Weights of a small transformer language model: 12 layers, vocabulary 8192.
MLP neurons of a small language model. Each row is named by its layer, matrix (down: output weights) and neuron, and shows model dimensions 32-127. Each number is 128 + 32 x the weight over its row's rms, rounded and kept within 0 to 255. Numbers have three digits each.
A block is one neuron, or neurons of one layer that tend to fire together. Before each block is what it responds to, as a language model described it from the Wikipedia text at the highest values.

Description: Date-introducing prepositions
L8.down65:076121089174110109170131167159126152163138106079114140141099066141177099068145158134134164108134133065145106115144108130148160221187101181082070072160166080160106090129199087144139159112099104176138144150097064104155163145102167157141101053152088156066116113135155093174070110061153165127
L8.down69:080115136130086094160085194131144135169170149114101149135102142128145164088142142162127145124075090136131131122085134134138111094116082118106101099113105122139173089159137076129124124121129126168147144092112136112129167152107137166090109170100161116133118129127111120168111176133142149101
L8.down582:133098171167083148128085132081098156167148056135133125116127089100153096136138157110119131139188103101099170114137095162146150165144151061130076132133199125097160074160215193137160116091144116058136196127103138124126109097100129190078109101133124148045137141115107124100059011134164143208
L8.down634:075094161153131127114099155181106106117110060152159110130118136134095125124121176163151102124163078096138146127136193182092127134149039139108132140119178142151137135197190154158121104112118054087111132139145121149109117140105100162127089159203144135089103159105106122143113100125126126153

Description: Split-off letter s
L7.down260:137095094169120171135111162105088118102142117138132119111146133144121130145079150073167129057147117097148132126091171136140153108124098180087114134163109060121130201148122131183120154086134089156146149037137139104121125122069108097135161093116074144150142148159134165136162116107180131117

Description: Predicate verb onset
L7.down720:105142151200183134132167154126150125145108066149103111173138090126155126172148147104116148088163180124151118125120050100070124098111148178112099168102092155121135119144147126120153122136147130093120095167108175169160185072103168116129178161070116060072148087137141102172125115167165147084

Description: Coordinate symbols and section headers
L2.down408:142187157130107135124112172120145119098168114111175064145118126169132135135107123177108162154163146109176108098115059142055128167146171127227113084150133145141124116127101127148194099079112102117160179155161049110061134142100156074146103161139104197134104072092145110143100153142105103122
L2.down507:079165141164080151152132142126139085065122152129156089136128156193117126126162079169087158159155124116149153102156069118132094102094177187148045085157135128141123099132124152132184100135104119175123137146128082075149141156136103105083141082136101103118084082110148105169078153153145104110
L2.down582:158224149171192136137113178208083127114137147125119136098111097124134095112130104148130110093162148075145105142161118130107096138117152158112079054173152099119107146168164174157117072115131165154108100141148100139143139158130166115161097099190089143144146116128138112179122077196157128108
L2.down715:129194128124175169131091165047116197091095154120109131189115137126108106129128089169156169135161130148102149167156149090106111140134059032044165107119132118090137148099132080104109156166158107179123172165107137109103074125152087096153119118108083109100099097101098142159079175206169137121

Description: Head noun after determiner
L8.down34:135106129165157102111159113135201072090106073083157106122118115119093117170156101118115111094113121098101056135100138079132049133096100149089108135140160132139164081122170112102131149168141117167105162179123115219116210103135172111089094109122143112196086100127081149147148136144082146148
L8.down189:102093086101112149141103154107129119122148162108171139122104107131140132113168111126157193139068077122106145145114117116140091146151131159058107072143116145167133202144172105169122099163103139078196137160062112135136108125178091148101160067159141125121169214141138151165145075132150148169
L8.down206:076086141208161127175115123068132154094109061145151137112136126066073118075123143167128152165141127123134129122106173119121121159164140150131146084145110131142112110118223119130091093108149128155107147137148109113115131112102133165093138095153101175102127132065060102067082101106081114147
L8.down263:106113173129067127100099114079154117138076112098134096110098162177112127063138107092141120175074179089142123113096160085058120159168206121157085136093161059107096146179162121158138135103132169149183118131103142097102171121151129146145133078145093091195101104100094150133116106110088167146

Description: Motion and transition verbs
L2.down320:124201133134089089165104126108179126076086090132091174126159137100168112115148117069193143093142115050160061136137115128163120167115179167134102082155129161091077100149160151194096115124149099103181090142076123166123133199170174168156144159111069137054180186132111106114150140079137124096
L2.down321:163155056150163154128140115089108124159130116151118117112154096125105181186167118104122100076131091170121165057163180121136185145152068121122170123096111148133121132079165066178170134079153115138130147157094208100121118131151149163058193150199143144109128123117129111092124049121085144083
L2.down413:157119122119063185146100108096200113116139145112132088089151106137123115091123190095089124142181103169181150148106086139141136192148104134109117092106119132132132126070206121136147164110172097162097166103096106142104178169093071199143141097153098109130111058109068099100135098157151102126
L2.down554:112108134090092122168083155142155160098136110135120125121156091176106147160104091134083197088155090093148106162103161208145121184102148116140124109105129117189116159046255106127069176065127156095131139131137110137120101152112117201168122154128146069149100167143132169091109135159153122163

Description: Plural noun suffix
L8.down203:113173154106173102132161121150199155132124134074137131131117083069140092141113151183113139162065171140144116090118150143058149105118073030155152190130129122090152105111175156106202148142119157149115149159100143134151087071174210154116132099095149148171120136071180086164075155086150102142
L8.down238:161087170123133125130092127120169093151107155115133161108164118115072153101086107167150144088084161149188168141214093101175153145151162122176110158128144065148121122105061144110159164113109125128133168160171154074157098117142141117128044168116090151145146137196149069119102152185113132163
L8.down520:100092123091102122110126142149130102109111109114076154123099095182088072160132132180125131121115072110135156131102151179063172178117045124120158198113149171071115072141213129134134112169120152123109127116145152166135149145113194102137074139093159135137130098135124144137117193128100116118
L8.down703:136117077110090101123082118172101210190084103096118159164174120123138111138141086201077155123134159134126118121105152093124128142160159110136117081147156100116202129135165114151180142118090133115153086113059068079097196129182109111105133108106148178085101107107106129136144030157107130104

Description: Participles taking complements
L7.down662:193157159127117093122140140102187112141090115116081112084117082122112102140096125072158157155161175155107125172059103122134126115101112126162105142169123122184127121162122172138108153147096119169123145143090180126099126096162114145115163137116164114176106128133098089102152102180187139124

Description: Phrase-heading frame words
L2.down51:180116095140081063144063147134102075135057138170115126153113188152141159081086150146083149142172135113106109157146102085167169083075120120189188137122131122167193174145101123144173107101153136168106110080103159130137157077113113133121120076153134143125127071107062162186103139148127108168
L2.down202:157135116148115152131079148117153105134124147169114110125092122105155068105188107151148136103139114138124126101127114078121119091163103174109104097068084127193064064112042134147038109154152138146117115104202071058142118168115125126163181089195165096212109145136144134166199117148114132121
L2.down287:095173133181133067106094138128138113125113121125086148104073126090173134122124164093115179153130098083106077062169122110145157134129132129170026129162082080146106128097117136144109149105114126063128117139088149108202167179147111127154110158162145114117153127079063124188063108171104150185
L2.down432:104189104106107091123129131170100155080090153057122162137130182082134171150144166075151124152122137118105172132163155121119143111129156161112097135121102103087120131172139172091078119079104134092153116093122201162112137111148156116128178090159147188104175156053137048219103182190136091176

Description: Word-initial prefix pieces
L8.down366:186100156113182144113155153169158149146101113160076130086130172145080116157120072145081126135124148184177112173185118160176132186181149131065157127053079121126104151124117139100111082098142127130135156101173194093108094131105182125130101140113109152138119118081153137176076122111145142106
L8.down430:035080149145085131203133165097085119185120106167090136149174158103134132108104093121162100094125123170133111143115124073122115189125103168168182146189119174129106104180150145165133176152173142116151151042141153130138143138131158145141091135141104159075031150088138068097163123097123136111
L8.down488:149071157140082235133149096127124140128096084107142090132110129156117114139152018112169094166093132117128107083142161175132096125158135157120207149170124118148134139118122109101145168150102142102096116127165181114085081125201157155116190135128109186173103158160159135124118141153147105130
L8.down760:134142131135144107172147111145102122128138129093157100069094153109121122173194166092192169148155146117114134036115167133106092120125130161129188154139112111103091139159138127111150087191166148123094133070096038106134125149114175204098116099180192090156203112078158080152137149114122135190

Description: Website fields and URLs
L2.down284:117170085124155128130047130112080140169100114072163131097164104145196148121057131192120184151105089135096092091117158100092147103108163174098217065130169128158114117100099142147131168096132104107165050088126128087118110087162113124162233214120144114105093132092178112112131168072126151102
L2.down508:174107167130141142145094089100136132110129130158064152130143160108135175066094158066112104186093155129124165117111092132133156156118092080136148098147177121173177130100185126137096119138085205093128127199129137170088153149113134140150142117132127078121136102159117111033156097110163133124
L2.down511:073141091160118178127142102166067170160086154071167085080106112097146080076100097155126099179113107147149175120079157143116144167037119149085129125152127057192149150136156126147145155121117167122122178145180116126117119103151139180153159157106146113095095119127112132108111176136087157116
L2.down646:079156065106162129143099160135146071123133133121152205143128128169153107139113162127103167120104133121037115154122142135119168097123125166043227121174169110186135079069013098131122123132158107160117158093096111147135165098149173156158121174087139168094072096139122113164132160133109104134

Description: Ordinal and sequence modifiers
L8.down143:133153130126122135106144122165142168148106128149123129156118086111149120118137088124111137077061143106130161147099119176102146163200155131118127132074147149129129159069188126095153141087131175162129094135098116189122079104107097114121096145159109169045153073133195160136197077111156036160
L8.down196:090141099163124151185114103113178099135154157168166093142139046159160118106086101133166118144101126098115111133095150153119078122158146099158103111084069144171178155131143163143144118164102088135094111115080149172084171126104080112106125147122142160076087143105131133155215116138154157125
L8.down365:141111141117119113120123153140133110134105107182144120104133085104157163085135104133128125139167158154139143206073130089123126142150113108145163118139144143144115164071186183163158113088119126134081112177120147099122086139133062176120128138160125123201141044116161120144160063126131134150
L8.down565:117145094138185142163093132169154140092136083112140195160154101071166119101116165163089077183153143117173106122150123162139120181121071110175096086162125185133162150155153145146122130116104118047159051151134138160132139090147125180098118152146116157146087103137124183116174143082141156132

Description: Sentence-initial "On"
L2.down363:124107120113118129107115139135166120134121088112084074141135191097139136085185171131093167176139097130180197150158137086117135154159079090102151076156107108154195121186114144171164110099146128120137187108090104087105164088104088160180096145130142116146103185136144113104161117095166098127
L2.down619:095093098153100085074144138169123147129100117171093159132096149151172118075128147117125109140136073139180136105122087139141130145097133169101119124139087135094125139115149074182108133099089115130172140113133133157102171134122071137129080083141117084122104079097132118187113116088117142132
L2.down647:102153146090129121128125100149160095142117124105190114081135128121115166126126121143088126131160093185164094110112121148164136183137133156100104115172092194104130108074168100125069155121180093105116191140072104109124133135143145147128143148113167115128110138098144153156148046071110176115
L2.down726:156103107108132125153145046152108176117107110129109137128112105159109138075159100128121123095158090147121106117107129177135182145089093163120131127140146165199126027141112156090126109123127123143071157142101132164175077132157101175142123154116154143129101178144149124175166103067163109158

Description: Preposition "on" after verbs
L7.down712:146089126134059103167130109149107179120109131116103135100143120153095165145108126130148138120169191123110135089127173176142114158184092144163079105139107116155160118083138057136102124122146146110100146148093191072118117098185111168089124131111157180117090075044127108047143170146152124112

Description: Plural and list-structure tokens
L7.down80:124080131141166129145107152130148145094152106077068120120183115111069090134132127191088164117104183167170117067137129149094125107088120081181119135140157152147122101091162140099138153142123131139112132160102136083152121113117156171145090150004114098091117130127139115078083166114164088122

Description: Nationality adjectives and demonyms
L7.down517:157133149200118065101151145135141164136124178113156116099092093126098156080083101158190169191063099137114110111089139143191092150190106151163114131099146143085160195163137101102142140088126095097157177088137136148079153169092139151115081113137148106136050169149167160097143002104170117113

Description: Incomplete word or compound starts
L2.down102:140095090171081165138129174184180148175146171165094117140096125112077136133112163136185137163095152128102126126112111133109138138110088124131149163168197075096118087114020150121146110188112113101136154085128111115151122105063103094189130177073145166160156118162117114127181128094085108079
L2.down269:150115089116161094131118226087080136087112108202134154144120105113096087106181094125157161180071103151109149151145098102125114150102125123173092094154141136137137157150138150167147085092083135128180140158116103117125021107189112113104107143157128163155132146104110076083193183131127123139
L2.down571:171091163167130100113206108139168155100084177110153103182126097134120057140119113121146091097077081148122162091113132123165168120147169094145126108087116117131136158104159108092107129151116137155071112095197152143100127135131203123165109098076099107097123139135133128143147139155116149134
L2.down616:176114126136153087116095150068140108112091127194120093105088139123127092138104142133190115105079136158140156125178142179153128117143115075110150124113149181132175068087150124143185128169144094061196104081126158049115136098189061077155107127125116053119142129099122142106149112113132143099

Description: Templated table and boilerplate slots
L7.down731:155116149078110106143191163105138197096199133142124117142104106091127122133096102100117120111133108121095116196096136080119102084173108126068104208142176143226153141162114139178136129099163117093152127104142122121076109130181122151116176131083136127162109173097095121099104108071109122138

Description: Main verb after subject
L2.down5:052155165134121122128131158141165131108070117105183138139091087127124149164201088120136095150111111056086113199113142179098175178113087114152120118154203095161147134152116124134194182112150071159079137120107139137136120176162113111113109179129156128166179104093143126125114111134126131143
L2.down80:166150179107150088153146113045133198122127151149096189109117113121085103145082158085159136161139170099082106167104113142138126171194119112086090078163116130088181087129157108096133106090135134118186105160137139139132118092139131129180116108092179155111134105089123157153137161172128138174
L2.down622:085107104130105139116102132175157144119106185105148127139101122133146109137145133064144175110160166164066146134066148143122132104071116078195099101148130090120130119165102142151111087100176139114122167140172128150162134054044190134120115145101128118148116100160094163140106174173170182174
L2.down729:146090153150121142106155123131091174202136149139116175131157137157159178128112157086117155191107096102144123164156136108125093104074113142183065130101156143149129133109151079161194143115104083089141094112158184097079117105139130146139194072138152106126138090163189083136148121149141178157

Description: Digits inside numbers
L2.down206:124172132108127109150124151123122118129132163150136115173130132077087127104032108115163090150136108097138165139065171143105119155134102202149107155136151086086086167191123138178161165102073160128120098179127214075115087171146134156129125138128099159139144119175142132173098084096047163112
L2.down318:189119091075138121106113164199135070172124145135170060179173144102104085170163136175120102098137094141176125162078122150064167151144157104148144115121114127100120156132101109101104164170152114133150141126145129131165120128162158127144095103069152107131114123095120087150123130124070146123
L2.down603:116120080092074161145125093115168079229111156140170129098118124115115120181139188188186129148142151177140112133096083117182188072182140072128154097097119084096100079076113115068103111147110098132142172114157073123165161079170122153120074162158165129147123108115165156206140165164121151147
L2.down728:196111090091187120152149158172197099125084151156155157178133145085118125071150122169135147092083156158158180135134138099074066132111152142120139073172116115125106162143169079168123169126186099136139081074171150108162095217177089133099163105115077153117118106129145083104102158116056142145

Description: Main verbs after subjects
L8.down172:104162140153085121114119169106169199140173169099157141144132182091122133090144166140120136086118080138174162126121124156145141115183140112109162104129186090090169149109192098078161091132076128131139114142125101171155152140075114142149096149099074152120105180153110098131072172171114143088
L8.down347:149127088138173124152141105102131155102204135080097134145109201158115091143177161102140149090112105136115114117084150103074154141144162108105074163128120110046121154160064111151124103108088165155112162102160116143124142136110120141128140143164130129106134127177125113166108125185073161188
L8.down613:132125179087123124161091127106175190149179139152106092107126127109150132066118165101128149126163119139137118155117154164151125095112128131126208083159179183121137165148253073080144180149149113118134114117145086153119092104146082117106086134135143122103074070076146201140139134111050123176
L8.down681:118133155105089107089176132161146139100206129127144096142178112130199119138122153140114140130115089123130116180145167166157132147191108131105175071163169114102216155141078144128178109135129202140158104131137107106108155110145096125143130121138088118108107136134112135129119130149051118103

Description: Under / over prepositions
L2.down131:125172080067085131091068194087129083150126070156147188089115109126096166082143124139168128150148151097100115176142186156135153158126081132200164049151106131156148104137107136137141126136125077139132089147113140129122123113126163074116128137171130137123133101143133106117107105124130092085
L2.down344:172070169048165100120139164123072209105142135127093176124125120096069136103094196161131112127110173121080117110178178152145115077099131102121073124110138119168137061129062143080101101155080180100120099204125182098102145112118111127081108115205076120157141123149137127111159086114151082114
L2.down391:098091133184155080154110138177097097163120055174106165049096108129118090144159107060128147095134108134134156106090120144169107210112153082150127080130128087112147086068113159151124119070093108112127120146092134131116076089160158103095124149146144178143151125162135126095135130147099078152
L2.down583:097151049080078091158070107159111118085129098168118112095120142126126127105178168143129147109140147156124212136074158126200182135116162188112086168173126171141121123129089139110154133094066160103077114107142096137158107057150160115160080120089160153149133137110163151158144197103108102142

Description: Verb stems and completions
L7.down767:151112154124074118107116147123095166097161150110135126122181166146088120098112166164094088137177111136140130149106187133128142150150136119091147083168140092097099118072179123124108097114138116205131130116203096116111091186110104158156068081165099168139103099155124155124115165154103114146

Description: Plural noun endings
L2.down437:137171121167170129175130101192116092175103181129144111104092153133092133110123177101112110121101131118155134109061135077158164129124151130071148096143104142067180118139068172130108197110143106146165084148135132170146133115185136139176106095134126111116132139139150171188088160194158058147
L2.down505:103129160110078141101077084102123152171079153163149105144178173161130145120159120085144103115141111152156149104148098140085111099104080111095063133057102143099163106099193062060137168127119138121091145123104145104131108088126108147167091077167131154073127150120139166107095126101130169071
L2.down637:096126203155109111165128100124142095103146136117142160149173129133077183144144139102094152128099134109145140099155105169114191121096102093174157134151153095029160147121123128108146117126145166089097160137152137107202082107039147145113079093155116061149127192142172077099097174135160123101
L2.down725:136126152123144113174100064171126081083116072196130133149106056120118123116099109101168146143111144123130189106143138142121081167120142053123091125190136094105112087156237105134124162186104147138134170155164168184143128181127111125123105110140137143116086197127131149155117106098144122131

Description: Mid-number digits, word fragments
L7.down611:130125108162143157108102120088122159171102195122085108156077159145112139113161133160100129118105136090122134127164118068096060147136151128125143109095141136145165117157095112165152160137076142113150147120119108215100147101141114129119089140178150161115093176138133099139187129122146121173

Description: Word-start fragments like "ex"
L2.down179:196160148085126100174114106088165102145130121132116150132079099089184087173094117156071122147167120165162141197159142121155204113118190091131172064084090110091096104124104096127102100158143132162133171173137097076142207151153160092079081141154204105163123160118129143134150137131120158126
L2.down397:142100131144138155138114108107087118062160134121122208108160148093125070112187173136115134100183058082125155164183145115185175058102117128113156159145157102105202196110132167131135123055139124158119146140149114136096147046085110079101111113109116130107118152157110157128125181114125132088
L2.down539:142123082148133103171061108075196112095105148138157157130166106130147092111131155064088138194124052143092117113099122141111142142172094141130155166109081121105109073128118159120150135108117180080139106156188105070049133095119140146156109109083151126145118125120155157148131181145151111090
L2.down744:164138109150140109128113191106105103146112123119140115118089168109116126170104146120121156184060100101160168092147131127093138164112098090060088147150117131112229130112182087143136106128121135157117133139141130149064133064078168127174094111117121133167132057103141084148130145097116152155

Description: Noun-phrase start after determiner
L8.down146:103124139151144133113129101120127160155145117104186070124184147096166066084148132120114119133142054129170101048149114158121117135140115178107101166231148077071120149113215128165114125107168077170134127117125141127131086154205106089133138073097072120128171214146118093143118157109157117123
L8.down305:174175125126106085104111138106150166166098106080153124134098097081146174116110095176179146118137127082113114147139166159098159098089160158117165125112146196118134123108110127111210117172143102123152112103152147124104135166090184176157053100130173114134139144091171134152126123138107145107
L8.down389:105107159118068109125137199175186103156105138159116029165194182147128106104144121111098123104119096128127106080130119127147132107119135143133175140131051127140063101115144112102089127114075114179106162144159076150164124087195128132130154073132064109175106146128115125111130171106105131134
L8.down689:116184148159175072097123160097099121114140116096105151060171162109087141155140153148149124148128150110109140097203135121125173110169147129163097150137119100105137107139076097123126142066122154179118159071131091075119154114075220108111116141113157121171160142141142124091128126172119154138

Description: Nationality adjectives
L2.down45:123153128117106100124045092153126145104139111133144173130114124102182178153143101095126139133172101100101090143075160155143114170170135103125130146130144108121165167215088116063139176086154179126109112090139156096114098128134094124114126102106080103138137167092149104126125167060114155137
L2.down81:115111077161141122179173157197145140085141158108116167120094082104118158150127126100152110069059143140133142163141090145079134140098143167105194060143106113141191169120187150080088138176138135192136123099084135108116162148107162127104164123138140157136076135061102142081140132106129079142
L2.down261:094144160199083080129183143129153101126174167119078141125172067117146112146130138124091126108064058123151110116059166122086104148150127112129095110074110126098143145151143102174173107133135108107124091089123172161124185111126163087144193171093081074124117142153034140115118170096154119127
L2.down675:135129096131107137098163165168118086119115126159103138144146119107122179110153134138140117098060112095114135180133151114119122120144106112145107167052053143123094114175081119049110112069072170144115118088098173186112159160190102122078130124135185099131089109166130144105087112188138117189

Description: Digits inside numbers
L7.down430:121139161110111177128124133091129158081169132160121112118087115149140036132197123097135190075156115162130133114101154166130105139171151128160137137144097082108136139123171116082181118105129129179114192108140131149054120181149124055120113160119170158182087073154158168140162078146159140123

Description: Comp- word starts
L2.down168:153116117145100117120130130178136122116148158171046113043177106086105192111165143195123086123073166147158154129153100120136111126132144209109138180144156122112187139103099119135168124156078110135088152160092139138175089147154079118126122145130107099193105117081166093082170158063126113086
L2.down443:161116109169144165097148111091137161177101139131163115092150174200099152127077168162087162175098147129068143109135127143138179123129098145095080105039124060138157203119075080113046151139141160131118115082178060171108186165123124141108147127134076078169108079123131145180089092080094160132
L2.down580:124106117112128200182091140079148124113125076160139119140119125113156113112061080120087104084149103131104094092142149146129212085115118137109120126108155099108177145062112087121119150175135140120135176130097122147122162123154153097111088139169122079113154133118122132162110127132153126093
L2.down741:145171116125210157198169174061155136108087117109128111123142158164074117184139106112133105155136153193150194114121113138132122062144065125128125107122106116079079168118153094139148130179116131129102141090097097125160165172109155105102157116082129133169077100118153102151090149104181129120

Description: Syllables inside Japanese names
L8.down63:126109095140107129077170123069158126129167177120070061158123122112140132057151122105073164134147143093138135138142096121180112123119107087123080089115206127111132141143140156155071141173076157138127109128076114104153106136160157099108094153152148145192170112142135100134110132097132099129
L8.down101:125099129142109136082167121146192121160063041152082081133130083169098142134149097166104152138129124148148124144108119147065106180148115150083138154140060098125227131120145156208087121153115069114125162111145161165162110124135130111104193157124176154126109190095158094140110159119169174118
L8.down346:182100166111063108126134147099150142132142161189095138088209129143091109095118118120194165128088116171130169152130138140076116147133060127127080132099138105102128164105113158160139111082139145173142165146131172115190190140085113136142067150132160148087123174119158097100153108092102160112
L8.down666:180146158164158087068102103111112070139130120130083116106135128136119131116124117122171144126096161147192099142137129074125152085166123113099071152150194178056137136163050118145150115081101150172153094138136143211130138143097140168160083105070120153104096105160149169147125114110131118135

Description: Digits in numeric quantities
L8.down364:140083089094120114086132109193155141152142191106079155151101142145081123068095104053122115145186074184121098116156200124069148119093114138159126185124101171187118119135204143164108127153132119121157084124107140099122158156119102175150123186155121167186067170120153080158154169071157166134
L8.down477:161128169138134072151183123149086137087140138123145111105126130138138108127126060098140125136155164100169157100186127141121199118108109136136115134085090130131150062132172152159188132118225115214089161107132136117129016132127137162191091140077122130124106109126165100134122161105123156108
L8.down499:073080116127193139080112112073128130133154132120095097119119148108134161045122129129124161121108128140145115124190128127115075113123172182125129053139129100117146131156164145096083107118109129147129174115152175080122137092140105097142147141061078137167166190051118112165122079157141151155
L8.down676:112179108114081068107122158116117147112155120146121107139101140118153177159096140109147149127145120079099120141124104131123088113130116105182173139122133158110136176191107183144170121141078124116175093197132112146064074131101136183140165116072143094083217147095197172143157142118162102160

Description: Passive participle after copula
L8.down35:108157130125156114099113131088196133158166085091100114086089166084163154139108124132092104196141088134107175083139132075134126113118097119154116184142096193094085077167177088094168172120156144102112090109114176146125127126140151133115123174119109132115137156119159075115043160151171107128
L8.down57:133114160111195107125158144109144078103133128143122120097058146120100110175084151125079139158114084148089059152120156084065118154136156172148077179106145168161111113090057149098107134131104160163110147090159134091111139135153117108118118104127134115109148156103152112208164104116199105169
L8.down140:157179133120147154149158143122129089151129082056150105069113156124117111129161113110174135131130171127100165124149118132103205097108083133127115160118054121175103083142074142094125170109132184139080155113118161101151122124136194147154121184134177091161146114116112083139090132138119131152
L8.down487:137125162142130108120096148162165184147131138125135129080125160127073118084163150175130091106140087131111091121137131143078147101211097055132180161122102133154082103072134145160096162081111194143131177145118150086134067131074157138114105130087126182168153127105127116117044164170133138114

Description: Clause-starting verbs; year digits
L7.down538:119110118128154054096183145130094136100161081103123147111101139197150140113149090115122138134115156159159133150175158067057090136085081082154087088126100131147119155143113070158153148183115141094091143115118186137124127121158089079104060078123150175133121045140152104211111105141138130082

Description: Prepositions after verbs
L7.down73:130156086124116135123194114099116128052140089199148137076145142102158119155159134059123127101127148190205121103114123168170185118154139220088140105101061121078083119113099073073109099147151128084144111133139125129126139144136154141104139151139154137115144174090132164189124170183109097108